{
  "n_layer": 9,
  "n_kv_head": 6,
  "head_dim": 64,
  "d_mlp": 1920,
  "norm_place": "pre",
  "rope_base": 10000.0,
  "rope_fraction": 1.0,
  "init_std_qkv": 0.021,
  "init_std_o": 0.00495,
  "lr_head": 0.00515
}
MLP neurons of a small language model. Each row is named by its layer, matrix (down: output weights) and neuron, and shows model dimensions 0-255. Each number is 128 + 32 x the weight over its row's rms, rounded and kept within 0 to 255. Numbers have three digits each. A neuron's up and down rows have the sign that makes its largest values positive.
After each neuron's rows, "fires before" lists the tokens most often just after its 100 highest values on Wikipedia text that the model never trained on.

L3.down111:141101171076075079172120083136075148135161123143105087194146118137100074145066125137169136125098221143150139127077164085144154193153191106082104149109198150122149138116150149134105164080118068070125176107124136186125164159165092158078101169082148099050094118139114136115129123106139140098132126176094149136100148149172150103163168134142137139133064204120167090136130122135118117142128131186121110093100129068123191122077116125115148146106078151176119103172100154153159135067095113118137156114137078127122184125132105133151176083095097172100096118109099152155104208110106075088115102141088152128131158134162155140158149119102128157121165125150089158083105102179110176076165154089144132106092135106147084167111202112079189176202120114115117099134145141141078127129152168
fires before: "s", "2", "8", "1", "or"

L6.down1583:116071194135118142131041192145145073075114065125109099143068033076108134070169122144149143093095247118084121101135138135126147102108183150186107173149156125105108129148089129150151157136161124134110154141160122057121126114146121136139141117193145114129202080138138156121178128085113181068140068158125127129131107101066125066151130133130156135139113126111089134125128178109121111110176102117093128178106138139111176120153137090163093098128123142137181146150119158094136151124097146106170125128142134157129131084125098097123161123091095184120108132094140176145153140173169156130111077102140065138123131127215149097130142136118099140101184172155143139170085082155179123089119106091087140132132131127071135183111178146071118047097113068146083124095171095148187071132107106
fires before: "s", " ", " listing", " of"

L3.down917:139114151110148120152153215173096144093134100131094090100150120133163083123123139091084144155108154071130150140145172105163164188174153151173088182171152141162120100102115176125163124126144150163141103152093165127094091129143156131081165170173158159140131108131124122156182173129138154197128141103121132168067094132091094068171066107114159122134154119122157137105162153155183169123159074162125160132075147143064114114103179106131173151115128141123122130112182116137071124135143091147053140107137124176168142094125164154137185058153107125100122141127088217092085190143120159065157099143158141085100138138096137158152208150156164129117120164129106183125091108149137115117141078105190124164128125136144121196098180148151105122132098111103137118171156101156101133164154154
fires before: "-", " ", "us"

L6.down1138:104141105079121186113161141146132068108143133092170170122145133086131173125176150134152138112148193142090133078210150100115181080120127124072085130086084127130143100143084071100120110104146134184163058149115081099108114147162111109145170086036096131192043143114121114135124125111158091100112113156095135106137156156208096090143142148114107108120128102110189112090116093167109130176094117121145090102110141127182076128104185131091180199151099125149142139134187120137129122143151166123142129083133127173172149165165161183128136172106089152125123150166138168119146119103085136154137153111123112109125156167155140128173154138156135135129148088131114122165071143156143083150131182122159107165169191104143116136132064127077058114151134062177169129169085135128131067081140172
fires before: "ed", "s", "ing"

L6.down1113:138078138136129167096158144084168130133139165127058162110212120106150106141132171131171168098066227124132166143155129123097148120145104134145123113116139073124147097106108118136141151040118101190114170093178198139140106141080184105215087127122096126130154067104148142186147083121141078110181171194128052136074145171086132102106124117132140149139097096108157073120093156134055172136099124133128137108156195103161157145143140139112161130109087150159171106171075121146052073180170075135115158130155122125159103122142083167134117187203152082158149061221086150153099147095106113130124133129111101126135096145168101107173117119132170124174114145146173153114109177120118102094096100116124165145135163090094128126090118149109125057064097126122091092103159132128120135151137163
fires before: "ed", " of", "2", "3", "ion"

L6.down1319:103185131139145154164119123078123126131158141133144114134198068068141102153170110135028121045135215133141103170149167079138138180037106121134113099120146105167130156160116167160131125136057167138109101133120158129105109083110114147199166113146114115116134207109125184087086113075148199111082111124140146141101111129112086140131122081063149094077156154159126119130110141140206101113145130114168101100141130157129096114103184177171101171140131149117154130099151159116143098120140131133103139139116125115127173200149123225100140144152118141165122128101103110041167113149118123171139121111028102097136140151108139128139155130135149132178113129166142143075060131174136206180101162123073097100124110122167144160122102128108131127107175144103171099137110113168105138045153099
fires before: "d", "s", "ment", " of"

L3.down1644:134171131130099094081129129120152141136097082156101140170092085130114125095126123139128109127127091130129129111145093105118116076130135093100173116138121135052139152075156152089097153092114112088119168184139130123095144121166155137121119156144137073067167142164061201083149164120224126088056118199085124133129188116148156070124142083150118145136171080142142155121092093087143094137090082109135108112155119121189083123099077165127146161134104132124121065103106126113154127110125129098137109119084174178097182150137153084086114163082132147097118129095134148100156162093146064128144139096098119108140065114049129163151140121108179159116185135218128136103169166133069168081128161125109177142122160142133129062125171125133147103149115108128118125105139144235115111170151147
fires before: "0", "9", "2", "1", "-", "7"

L6.down607:106117132095153081116102116106075083091141169106105136179113165127099120133122144153098067118113167115169080126141160090107170141107112147163180139154148158087129136120097097111144080096116083171139119120120101200118092083106093148114105141155102170131101120184128092099068181116171213079120128141159096105084054121134125168089129102130149084157151139145111075145114150090153123115141065109138086154115121161127187154112160063149151070082161153087069129126095117157094096080115108122120106129101106124144161107158102114084129091191069156084147122110087118079046155075166161135130103155130137103125126105083141158108117122163174091116151176131137101083149147155085134131156156104114156151108160155125185158111116106143164166137142092141167192114145135074147072110144111
fires before: "0", "6", "9", "1", "3", "5"

L6.down1494:117128183145149015080102110115103149123111160118093098091088099195085136154107128180157169104106154123100121128093155154137132109106141120116120151122164179128153180103167118095096122118118094130193125109134136083102055143074118199128173157116131145113122184137104099121120095114196089118161060139141076154132132088124147135128112130072156138135134137159156143154174119138168116084131089149114135077132146147134164167115122075145117120109108161088120119127181150136146116111167099119157137189103132120145155075130151147081095169099196130168075141113135136112088131076124125124088149098151173118178194143061160135121109116217131087149142158117055118150135068132123125133080127063135127149121100111139176112123117132187159079099151097166136132151104085144103108134183162
fires before: "1", "3", "2", "5"

L6.down1245:140165166130135146100107068156145134135163157078079118148157126155100121142168096135144144110083081149145114140174140105069126180120135070118114172177176111088120102069107129113074106120104137096227162164089095067119142096051112138153135118129062123138220125142136120149178104144119063133152174135122119173114139083119171148164128108100110104089078101159107137168027140152174069080143109119118080106177060100113073158134074111151178151125135107141128092115142087126085067141130178134190135129140079095134120116161107138156154154099155136128106128098181128091133127172123095133106145131117164178129049091058147096113166077129143091106165193147181130132147148155144111092130136145179153121103142108091149128090139064116160181142118091126161111132178128118110042169117159
fires before: " ", "ack", "\n"

L6.down219:162164095146125134112115081079127095150135141122110137128071146113146155161145157130150103138195230121135149109130113111124114183169073139106201117149121098089107170215196125045046144125108104117180139052153134090134109123043052166157099127149125094124194140148167191146086082095147127136126126157141115120124104147149201153136144130120186202086153138133147202122132085107126101051065088152141129113087122187147146120132159122109103134164121083162101109141123165130134098182162108119180147112113105148163147146162084167106127133139115112123176085154103107207133095144084149134127120139086139149144138094145154140142072096147123089225109189139138127125207182138060160134089154083152184156059176146123150127131140138173123094090117145099182104155112117116113094123132112
fires before: "1", "4", "7", "5", "6", "2"

L6.down1629:160188091138162173060133121129132140128169162135197134176132099111137112107178113114137086128158140134088164120117153147144152113138120151107171133129130069116176117151130117060105188059214165079161118145057121060124188136086144173170071176134105157191135168146107115150145144087127175128085139113099161158170079144184139149093146135098101171096143097126135100105125172112218147121149128080140089141131101117158106166127168098099113137199198165199096132145125126195097141113062123159154165134163160137150099154102155092128138149115146093122131149082143099137181098100223120086124060166084189134117100096129156187100069133112115108134098096131148096149157100079112133070099111104109125119132181152069146106133087151146129140102124142102158134119138199090190094098171166
fires before: " to", " by", " as", " ", " in"

L3.down208:104149096149142133156201198142107141106099162146105134156108049135131108087118107142118118172146203148069144061155132131109133139160181112147100107137112161157115152108159182126151144091120157157147105116138126164056086122097109156093105043117187101144186087139108070186107134146160171093136167148057102168139174128103108106134083141179123115141149128112179157156106094085096128118111134174082079096204125191172174103114122164178144127119170068123099151114088158167077111155114060111104121129120117106108191155176149192104111092161126094145137174146155158083145151139086148072173162126129191146134088115110179123152164165175122090117136120076130158134131077135123162118123150118143072116098133094152113109131130181116085159112112144108167130153127097178125206143129101
fires before: "\n", "|", "-", " "

L6.down18:125067039120104121159109172142115100122107098123127083093077161148107131134100162173154180105103242134136110167187182080114164119218111114144200146172180099143104071126160131089135143082064087142121132120117051120094136170141106137097116072129086107084091108104115151111079074138157132112106129135141157125113088158107100129107083075094119145129151122096126124119094087187136150103162129116108134145140138060132207126094202092126149159142153141157146111152148163093098111130173050134101190111155106115098123091130117175080122087162113133150115135082131168179113104162156126112130114161149161148073095135147155161142125100156133118194148127148126111093131128165118168167126144144200146097063122098206147093128096093146088162097175092186136094149126128100152133098134072
fires before: "ed", "ing", "s", "able"

L6.down1109:164216126086159078141158071113116094117100071133162126073129124166155193132127068082148097145116107171077099128166134190124104132117106139107142092146091122100164136146149137103116188166115100100150162164139082167153092141162172123139185173142111115118121174116065084073100114097155127144079185220126174112145167127141191178181088138120142142117104169123142146116144120127150152120130148144178141147144135053117108145138194146092122121195158080163139118167107154163093115155121164162120152111192094155152088128147084160114147102123148165138165103114115105080143097070197157163095096111152151148074134159090099121110075132174049082156169097098118096157108111134164178052093064146161149130100140090118162160126102124128118131143081169082137117188129128117161147106162150
fires before: " as", " by", " with", " for", " in", " "

L3.down641:088058124130092129135163135166144153160143131164198167069161095126164180080141130064109120155134078100168072165119120135103094156116133104095143110149082130181136165165109147158111157181144117101194142101104126105079062149135138095128177126114164165111124110155114095129136099096122135153143112124139124132117100179084113088167160121155064152127150145134130088101174165121108128121100119138149116147082205157085154131065187182091111119132157126153086167096143136148129105137138137031147148139180117084126128083149117129121108141140122094122140158158134126037111144083135147097148144132115128086107163128102092133102089181119188114108124120100131109150114123117137132151112018118114092175141133200160149101097091194137127171086069153109148154124118156146066079183128133
fires before: " ", "\n", " −"

L6.down816:174147148126125147145091192111178115165095111085170126144129144112105152117157094090148129092110101156124109139103192134119096090118162130133114093081071114080161130110087148170086133120081134139172160078133157134136135083158121133148100100123075078069096084105135180087171070153135100132122111161110133151073106167114149187153104103127126154119123114076144134134156069128169129083088102157141154137146150115146180107128206172147144158145097129075155180141103178153098120116105095143125177149179096154137151111109188155096125161107179138102099150162121119107142062144153081155120138140164148150166116164163081122124128186114145172075114077138128129170127119056140139143131137156141215147113074175161070078115122143124161085144120121144093082138117099160108096210098118
fires before: " |", "2", "3", "."

L6.down1864:136059089127129114103148116097088108092171121157140088118178130150140133134155170127103132107163140138091133157108134119132121162143113079165084119132115147114138003134094103141162125103097140114138170128131113094139089157169138151104069132135110091110144168100129112064135164115218218092098085117133081158139131185141154100086134134086141103169188147099079124167086079081138141143090108155185134126109159114092120175100178040082108122165086143135123105096180159140117176127121156170085109105132153139091195139084177150114129157170132152137142111129132139135189146098178094072109139139141082091184150109190108133214135099150164137144096107120111178157186142149128182104118115171116078105075158089066117122095080143131075166094147071117165113165096075128089124134139166
fires before: ":", " in", " of", " on", "ed", "s"

L3.down1816:130190171080149112160132152108176130117129129139148166094113173115121112084201175140073106121149172148112149100079138157103178086164117152129129138138122107156152122106117118141178119136175132097119067135101139128134123160096191101062119145180124119132115099142078111119144144150219160145080151104162132091139112137136118093118164119174040143122192110108120132049190079176155158086084121115092154063113180180099161111102137109115169102129170182159140122171124064125081142144135118190106092067066070078143115119131153155168159098142201148129130139093129138167124114091117158071100109130156096158114157117086140113116135114132119122113140143149196127105168162105154106114105151102099166143154137107104134153152102116122121120071095077166146159206081091084115162152113063
fires before: " ", " −", "\n", " —"

L6.down1309:142118089158126174108094138174159117122136140134215072157080106169166183118091112129135050089146139100053123105069162135148136162126137141159156111108085071098118180151150172117110104098097020102134126157106144085107108114155123120102125091178124152100144091221186125170127133120111145128098117106096139142146110129108143165097147157103110175113145095135201135140128116136106143078127128078179155108126159153152160134115137131142174157110088134150151085166115188094133095136131090119115110168134131171167123190162174195113130095113126122124153124125117067124125083122137164140180148107151141091189091160226111126093131164132091211148137125126101118048127094162151129158145115099172101067125161053178137129131155158100106153111124092141078138201111139130173149106115112
fires before: " |", "0", " m", ".", " "

L3.down1674:091135129075113120131207139141204227076118124089123114163182106171164146164128134108082087134175124127148103107177132132107151077129091080191169154142168132113157098112121111141129122102160129077168094184150081152163155178149099137183134125133074092168171107154110199100128161137140128142106114142140144137156151180116211151107098123050141081076110168121083182135072083134184103124166119197136110148152143088154102137155107148060112149135117168146119129095106101170097158140121121122165169170140117121074140151124142143129139133131142132142093110153115098153137097078177104111116097086135097078143130173121139154135086119114100090118090168131125129146188179142149130132130091149099101128082140081098082111165145074131090130119128170177107117176134201138085094145064143
fires before: " ", "s", "\n"

L6.down1744:116148148131161102149096111175020115149176129130102141123141165162085135135135249143124133153125106128108089022110178077099150146109145126099157184175120100129162095129143089153112111145151152132111109083149186116126119123118137112117128159152172142138156059123155157117122138176140148117120156084086192130140135130143211113148197110091123097189119125128110179091137130120157107186158140145141113163119089072096079189156109096110161179097202179146106097078175154080113128107192120118115112113074137131179089129115109083106104078136156100122108126137097099148166140103102145138163146107132141128155117156144126101139175059109114158109060113095143137170114097166143084106137144167113110084093140097088137162056152118109203120102150077110133163129065121131109170142127111
fires before: " of", "3", ":", "6"